Part of a small language model's weights.
Training: a variant of Adam for these matrices, 911M tokens.
MLP neurons of a small language model. Each row is named by its layer, matrix (gate and up: input weights) and neuron, and shows model dimensions 336-463. Each number is 500 + 50 x the weight over its row's rms, rounded and kept within 0 to 999. Numbers have three digits each. A neuron's up and down rows have the sign that makes its largest values positive.
Before each neuron's rows, "fires on" lists the tokens most often at its 100 highest values on Wikipedia text that the model never trained on. A number after a token or word is its count.

fires on: " the" 85
L2.gate485:501421492545518503521519468459491437403512448475516558504460451488474416521525472436521532523487520518541489441541476560497529458448473498459476552449458546586470531517517464489528476579424569531557502543518426475432448475456503418521557602457513497441593541518572552446578576533455519512481500540540533523491411476448503465516548492463525496566579582534442498587481563559511446554547
L2.up485:461582498505456527507445464519528478559557577456445483469532532486470454456403549631530487471466461539461508444447503518535490529442490558481493465462601468512527479504506465502458603585455485451395476522459505534530506487509476532449501475596487503543514536442506427482445458502391456467487608512613572426513550532556543460482449480515566495559552423497493522554495535499468510553529

fires on: "\n" 76, " ===" 8, "===" 4
L5.gate1000:491488444492506456615532569492498419510498454457398560464461503581509555504440529616426414476454495601512580513464492473481529448471554439528516510595482488524531548466509509461570573448521474525513435496547496452582419480537530494473443466549601447499486541471435501489426489537529425558489504465524465493425443541479512454608536545487400522441490526540579467414477480450445563542427
L5.up1000:539438427573470464510454535533588529500536416463466469448464552462468514429520540451598495413450480592534472464442478436500455509552473512485525433532450457606462453498451451540524500555494585421552513544561500508465433398527529438494430484562491533487533569571437532522473490523501476438456450617509523527456533525523502481370501538451536499530494587600415508472497481519467513466465

fires on: " as" 96
L2.gate1040:524470504555485607507459453641550453502448524475550531472457544492593507538479529441408451451473527525579560495515485537506517521469450518489494530546535485559518547488474474422488508546425642463519494503492463416484436536416507451534522564547403443469480421538488547525630504481487505483526460412500456596524581478493502510510548476462465423431578471554529425554477529491447410502553
L2.up1040:508572538512529555591447538527483442453459597483549399587492500483447535532534432609467417497514521523422463527431433491481519531444484591474499496450527543489441539613533517497483553464552491400480505481409468490445586464429456556472462420515446498529517496436590561546566398514551497488511474479411521486528537549607495599461585431511484527454470444549470529493496559440478504496496

fires on: "ologist" 28, " and" 21, " Episode:" 6, " search" 4, "ant" 4
L2.gate1234:503575528504461539511508527450512502477513404477451461583486458512538521500559503502578521541463476591487469422499481516548473500412467576469520424437517495469506532553570603451597586521528482468591408493522506467456603507559458495492465536486554501521485493522497543507511516547494480574447454575455562548472530550501456553488635509549445410544634539510353578490513604477390530516435
L2.up1234:422461558451439502443523456506507542497460499465576453546516451489576390575420444544466587586521497470548445500497533442440568506483497405436465471510451500406497446567542564565482505487505499466497485463572462436429518452563509406484470457488569464507536494503536487602573483447496459543457490552520579532520481458522390523537458507450486511512480591474448528523523494556515470512503

fires on: " the" 96
L2.gate278:559541461570498502539551407471513472461568499426501585467465460556467424434562483527481465490512536427514440535539516526549521512555521452473410443442487501528463490546426421454469476483486470557562591495510570514537466543498538547468525571452517597587456563452488485523431564571502390518435507555532494482502547563484466538507501528527581451470538497573412453471491492592565470565504
L2.up278:367598515485507544583543471448611528530482501521446568475505514472444490495484467490569470537496602473506471543488542546536456536519544478449455409438512527547471499547485426567436506423437484431403445437493670445553574497560473500433622437611459522546482500498504461487558443513552501518482557555476665459504486506515420531507521530476582517497626563494464460519482525385617499487513

fires on: " and" 49, " a" 8
L5.gate307:486503567502463598513572523472413423472494407578471443465598542510486525523532514455462541525532447497468568500455442514465535487511501526441595484567502439522556467486476480480588514580593507483400484424504494475463546455520520591521502477483534587577449453428591499549577452540563375536532499545476528355494481450547521536509560545467406421553480591402534490510455484459407565530494
L5.up307:485507532492559572491473546520506387417466473504450530533529523489513518610519490567440460434526485518591545481482562442504419487452488486436447439400627640443545476500448513583507495450521455449457444512519553531493483526530400515471508532535649535538497543483531468473501517461471527461455478543480541452488449351505392515476512489476438557451523557455539472408444498504521501593546

fires on: " as" 21, "s" 15, "g" 11, "ca" 6, " ft" 5, "u" 5
L2.gate395:530469484495427490495502509513436505585532452469514601502550526497586504539424471420501565559458413519551551452429503569500533487457480492515528584444461550458516537520549430436503489520530570474476472435495528493383517396522450525439494560543449510586594603600463540413571439521541518569556497495570462536442473433479571589499450385532523515442584497558482494524487503501530540548548
L2.up395:458607489435574481524440538531535450439557427590523508512496531509493503405498533542460511508496528443505585431420586445486540504511415479564529469506449544520447552596508503568468485568509522426570471466515522491536566513501398514540501542470471503571481468459558509447470535520567489532416479431456558508525579493471445495558545386557511514471497451559499480478475514545564490467548

fires on: "'s" 19, " and" 14, " F" 10, " ship's" 5, " t" 4
L5.gate451:495524633550503568496493479566454537536524545496485460496469497573467611596522505496460480397491551526521532509485485440468495438471533527475582462441540579538576483512571516606561516553490494562457513488419511474461489501459398484533464537504557547396504575513495569457414533437529456558440489541469446545492503488563510597424449565534488426561504598516478572485515413563528439495421
L5.up451:461382534461542477465515512568539514581489534517403503567450588581506467494398446521502478515555580457473504484493515485586510454463520537423572441464620543431497394542511557539499544481459461551464477520480510558497504500488415481464334479579474532562510472598431430419478479495528439495512463529456540503581480449505405496537518522488512473442467413511465464499494434467447505471526

fires on: "," 98
L2.gate935:515492447561546531503473435596481482565461515503487420409474504509476420498416489412429514515454451560528487548541416480481492569417532417447620536472457403473497502551573500538390540557530390471453484463483426532470567470490569442470514493510556485557539585487431433522486450477408488449541416450600486496455447484466507486559423522503381483519511435484469501384551446563549437486542
L2.up935:542514449470407359508497405425483568453505452446463584544465548493494541458465585615505538565422534562516409537549620530534459494627407535521479538513440528552565533380529469505481518479480546456413528451585457457400521512503480518565378523517511542458505429544549466467502501485525565492409478449444585570557542462604520538617443493472550599457525445570447510506485559520520587615500

fires on: " |" 28, "7" 10, "8" 10, "\n" 9, "6" 8, "9" 5
L5.gate1093:517496431544530580442488499576543406491508528443615508526494583570573488488470554480449497459586520491471482538532520494587497408484479453583491478478497436457400485439521529496479522501457625510595453457569458442544519460560528423474525422461493452497370338483449517481426566482509408544533424414479499413450603510552472527587462539564517562429439502538525369518452489521493505497514
L5.up1093:539473454534417461445532534475510455547461414574449521515504487498532515553541532435495493607463430570452500530430448436479453577420509547475475488511533466614496470535496464528372494443528562461502515551423433444497548477562557564490433566478560508520529547545512442524496557410560448434501543570510448536477545583444543399489510519466391578553498473477534614521605437512451608455500

fires on: " the" 59, "," 7, " at" 5
L2.gate1133:471514457489455444594489565455421605472470516484560457479482564460492568422443458515544526462458418530574413503602567533448596563521569494489562590415514543505465534603623589470496426530495427498497425541525537577462597425475536415483509511464458500626514427509479440627527555536462496480569450470499440494444547497527511491539515498496561448443504436454522478455454452450540465607553
L2.up1133:422446450592492408485493481454456519461468447528548475517488499486486573491386503512440463511515437420501491597469450486455540465485484434461547535404525577498432540458548482543538529472531480502435595526524496438459516464523443502438556460446607546470491455548466506437535542503463482566507526464563486513448477545457597544535491498466503590525458501516521505410506525566499502487473

fires on: " with" 60, " of" 31
L2.gate164:573544506498504472610451497594430467468415479415454450495504505511515500602489470483465446446484442568480579558460529542518631482448509505544516556480516590549496510537618460453459521433554461462506493554552488497483522487523608503551495507498520613515485553504521395514579491422485525417549557479464479537492455576489517513505576470538526408574549470506487537407494424519484412540446
L2.up164:506471536539496548394494496541519520407528451576576398464519549471513513447507455475514497475423509488536419422462568533489605414490446432536536455526482440365483466477537504454424427501495469497547503552490431534564463559526528360446356589536518499521419462558561382540400555603500453457490587555465512542464502444476443493505519558488545493428501510512504503499557567412530521464508

fires on: "\n" 79, " with" 18
L2.gate642:454408468414478515446527419499543539485428465458556479549385545501449485483501446544493537429557402455518520527387562455429568525582448532532575500534483495439512488492411522542438485455499516444406569599525512556489481507549548441425497584475450576439434502501516451538414587472457522402471468544458520508493542556418421606509530489498540521560490483454536549528477536487538471452593
L2.up642:557414469524553561489453414478556531479528480540509470481449497536501457531488483555629537504440508447559527456475448410572539476464425395562519582439456469464454516471490517415535539504645592504588444577471473456468545476512551455451513571465442532525526405596528497619493563461414578484541474545465544544459493546448490600434421490547468445527477454541530532503436471392493501492463

fires on: " N" 32, "\"" 18, " there" 12, " Sw" 11, " \"N" 7, " There" 7
L2.gate309:586516463453582444521534453461463430526515515445567474547485552502505484572444470484437510502437582454524535500465509544538527524486512481516492491578460616497462517611526406528468443398407445467533495479479529561492512464569373464462503420541542508585548514431488497460487558465505512484405477590441459387453376507595363530579515579496444547421507493471545535482538490498553549503486
L2.up309:471473407462461400498461482477556500523567554556543491616472399542513503420545495621486506571512474456457518422581499578508436475503436525542442523420443434441518499429516487495477488534398472516553480474444491426479487532537474532528525489521512659548441524385524565529564482618463421484510585421492568510452530588460569531492371454520515457510465479393549436514525525543577502460544

fires on: " |" 45, " and" 32, " or" 16, "/" 4
L2.gate994:618570633502492383425497558624573563465580509547452453554475542567457531497543481556561532509468488479515514456485455527500584520492479523534531581456504570426509515507477545495432553575618553544588500575415473555526435508445471432519521507391435631434562603525519502430437560551476555512515531624475506539488525477486589535478528406504504422477551514470480605510438497561388520573493
L2.up994:479557477572555412437498503643479451500518442472450431430517435535494472500456510489471420560510397464509645575445473482505568405525482485506498455549488515407496459562516457528487416443471443468600541546526510582509497517582462518540547540517455544407440565535559407602457543504523520522554559513478442533429507486482468483512416460508565499476517438593415612374470500563468570437512

fires on: " The" 32, " he" 12, " the" 7, " a" 7, " He" 6
L5.gate306:541502468520536479591493503503484490511506620612603468502486516563372548528477572519470512619495535417456406551521492417474466404518513594422572471516410523513479429527503509524645500452392429488392450545412464455458497510500502600473426503479533510403398503431518479476532551499532487481483512515503481549490498488481462448510482515534485564526548440447518528441482489515432536435472
L5.up306:568471496534585614488403544489462413483538443534567483558572569485463518501435503497479540507449515463457546438534565515592527454477553461445498495496465496476484458516541544556579418426478543431429497423441551520524453523488506500522345477474572535540440518516590488475590423449537534535508475445523513544446524489574517428427474483466465534488541515507492446428535533503591476493482

fires on: " R" 73, " O" 6
L2.gate371:468464497487512440541522425479521420458490436554547450460499551475507523541425529489392439542531535518644493567542485545431519557528470491437494469483523584420501531542491441426485417508510468457508517413531569465499426451456511530488556601456465478503415471479453546610386598484519447412507481437419475392568454498549474465528526458462541532535449487484528427575469491563488482449510
L2.up371:495447534579559510497605511448464439441584469458488499481494536533482503439451464433497536384494452472512525515547453511489470463481467533528425527596528498496494499435525476465511446476464523523468622513415458424565469449442462433498518507525436419547499474487484501516484491448532480485527523432514503543543467555551552493461501475496495490421488529475451473573455547524501578525539

fires on: " No." 29, " California" 9, " New" 9, " N" 8, " Island" 7, " Oil" 5
L2.gate1140:483534532414428535375530496568547424473502467511542493445537461534483545489467493484560502522510457511492506525515477512510536459452537530502544651537576510604501419499563589430459519525482584480494438543575541469448467530435389529564539521528479413503516498456439476544501489444415462452517562472484501508465470509480514509565492455389438501429523474562404506655549462482420469537495
L2.up1140:464494515484515529452544418556488501473465534476447454559495571522558491472424490514487488517474451554573576540496464492514423411490415457433570506584547486531531510489608502564458471497537441484345447598527518503471445517503489507548565463491513529526467499498527424464488594538492555523494511397535447450449540448395573473456497519471490484557453371531501456520439503454471510474452

fires on: " O" 33, " De" 20, " Di" 11, " To" 7, " Y" 6, " Ne" 4
L2.gate720:491565426495498511484528497496492367505465562450623441563489411475515471535427558459462450491507548508506544576604541500513505574507522455506524428492539410457445545560377523477472439465467524572420428440497521526465499459513488514602549532503481458546587464507471488426367472445498575500506582396569484466554401501565534545583453599519510480569421498495491490463544500472391532407582
L2.up720:575452577496581470437589430465441531497517499518445487528457542475541494429470502529469494523440563359487534534494544481560410452558514567452388499518367547434531520501543501452557479508478502558493539506479545506571479501498509561404527467478422661454506486573506489448423472468582512480407504505524497599490495542513591499552541548492519574490528490431513431539537480502571482515413

fires on: " but" 80, " and" 19
L2.gate354:513535539495517486553560410534565596527515463472525430450450505525473559566471576580548441559496511406529417457562497450417452609508598464499577536450469559523541548473416464561548578517557516531569472513509437521475482597420480460563545583446533535405544557548495551455479524428536480466472541509436478529539555499575552553587370432451551506501548488534536533478540456494419536548450
L2.up354:500547490493534359425534446394567456473521553617508498498584419428552541495498486462505444519431447552511498571491511528509484405495520521464484483505410455471583444475514550485443401485497479470541535560459506540428577448502512497431404450540647501485441479483447508455552476505560488513480493484518486477539488492590464506473583520560489506542428571489424573484554515494499491540503

fires on: " |" 54, " -" 35, "4." 5, "2." 4
L2.gate1148:488606503469485420562528423517564464426457533440512461579545426572443551509626482467454484523550475552545503509545456607485395530466559452488468449515537487458511529504451431436450475393501477459527575505484585439571461445432621522406446463598460416530487568480499461524504492522436417530461544505490491563453532523567404520480571521471478462425499460486562536494553431445519536477538
L2.up1148:476552417505497524541457482475428407522523551453418481484436374489477528417575579609435479538505483445463485516445519490497491537450527531469363523436497386485505542586546509548403406539471429449511581464476504458527479522528490565496493483537506427501566512473421451497500531546556402483468458536418509454451476519485455484563515467527575535451457522400458502574521534523523511482526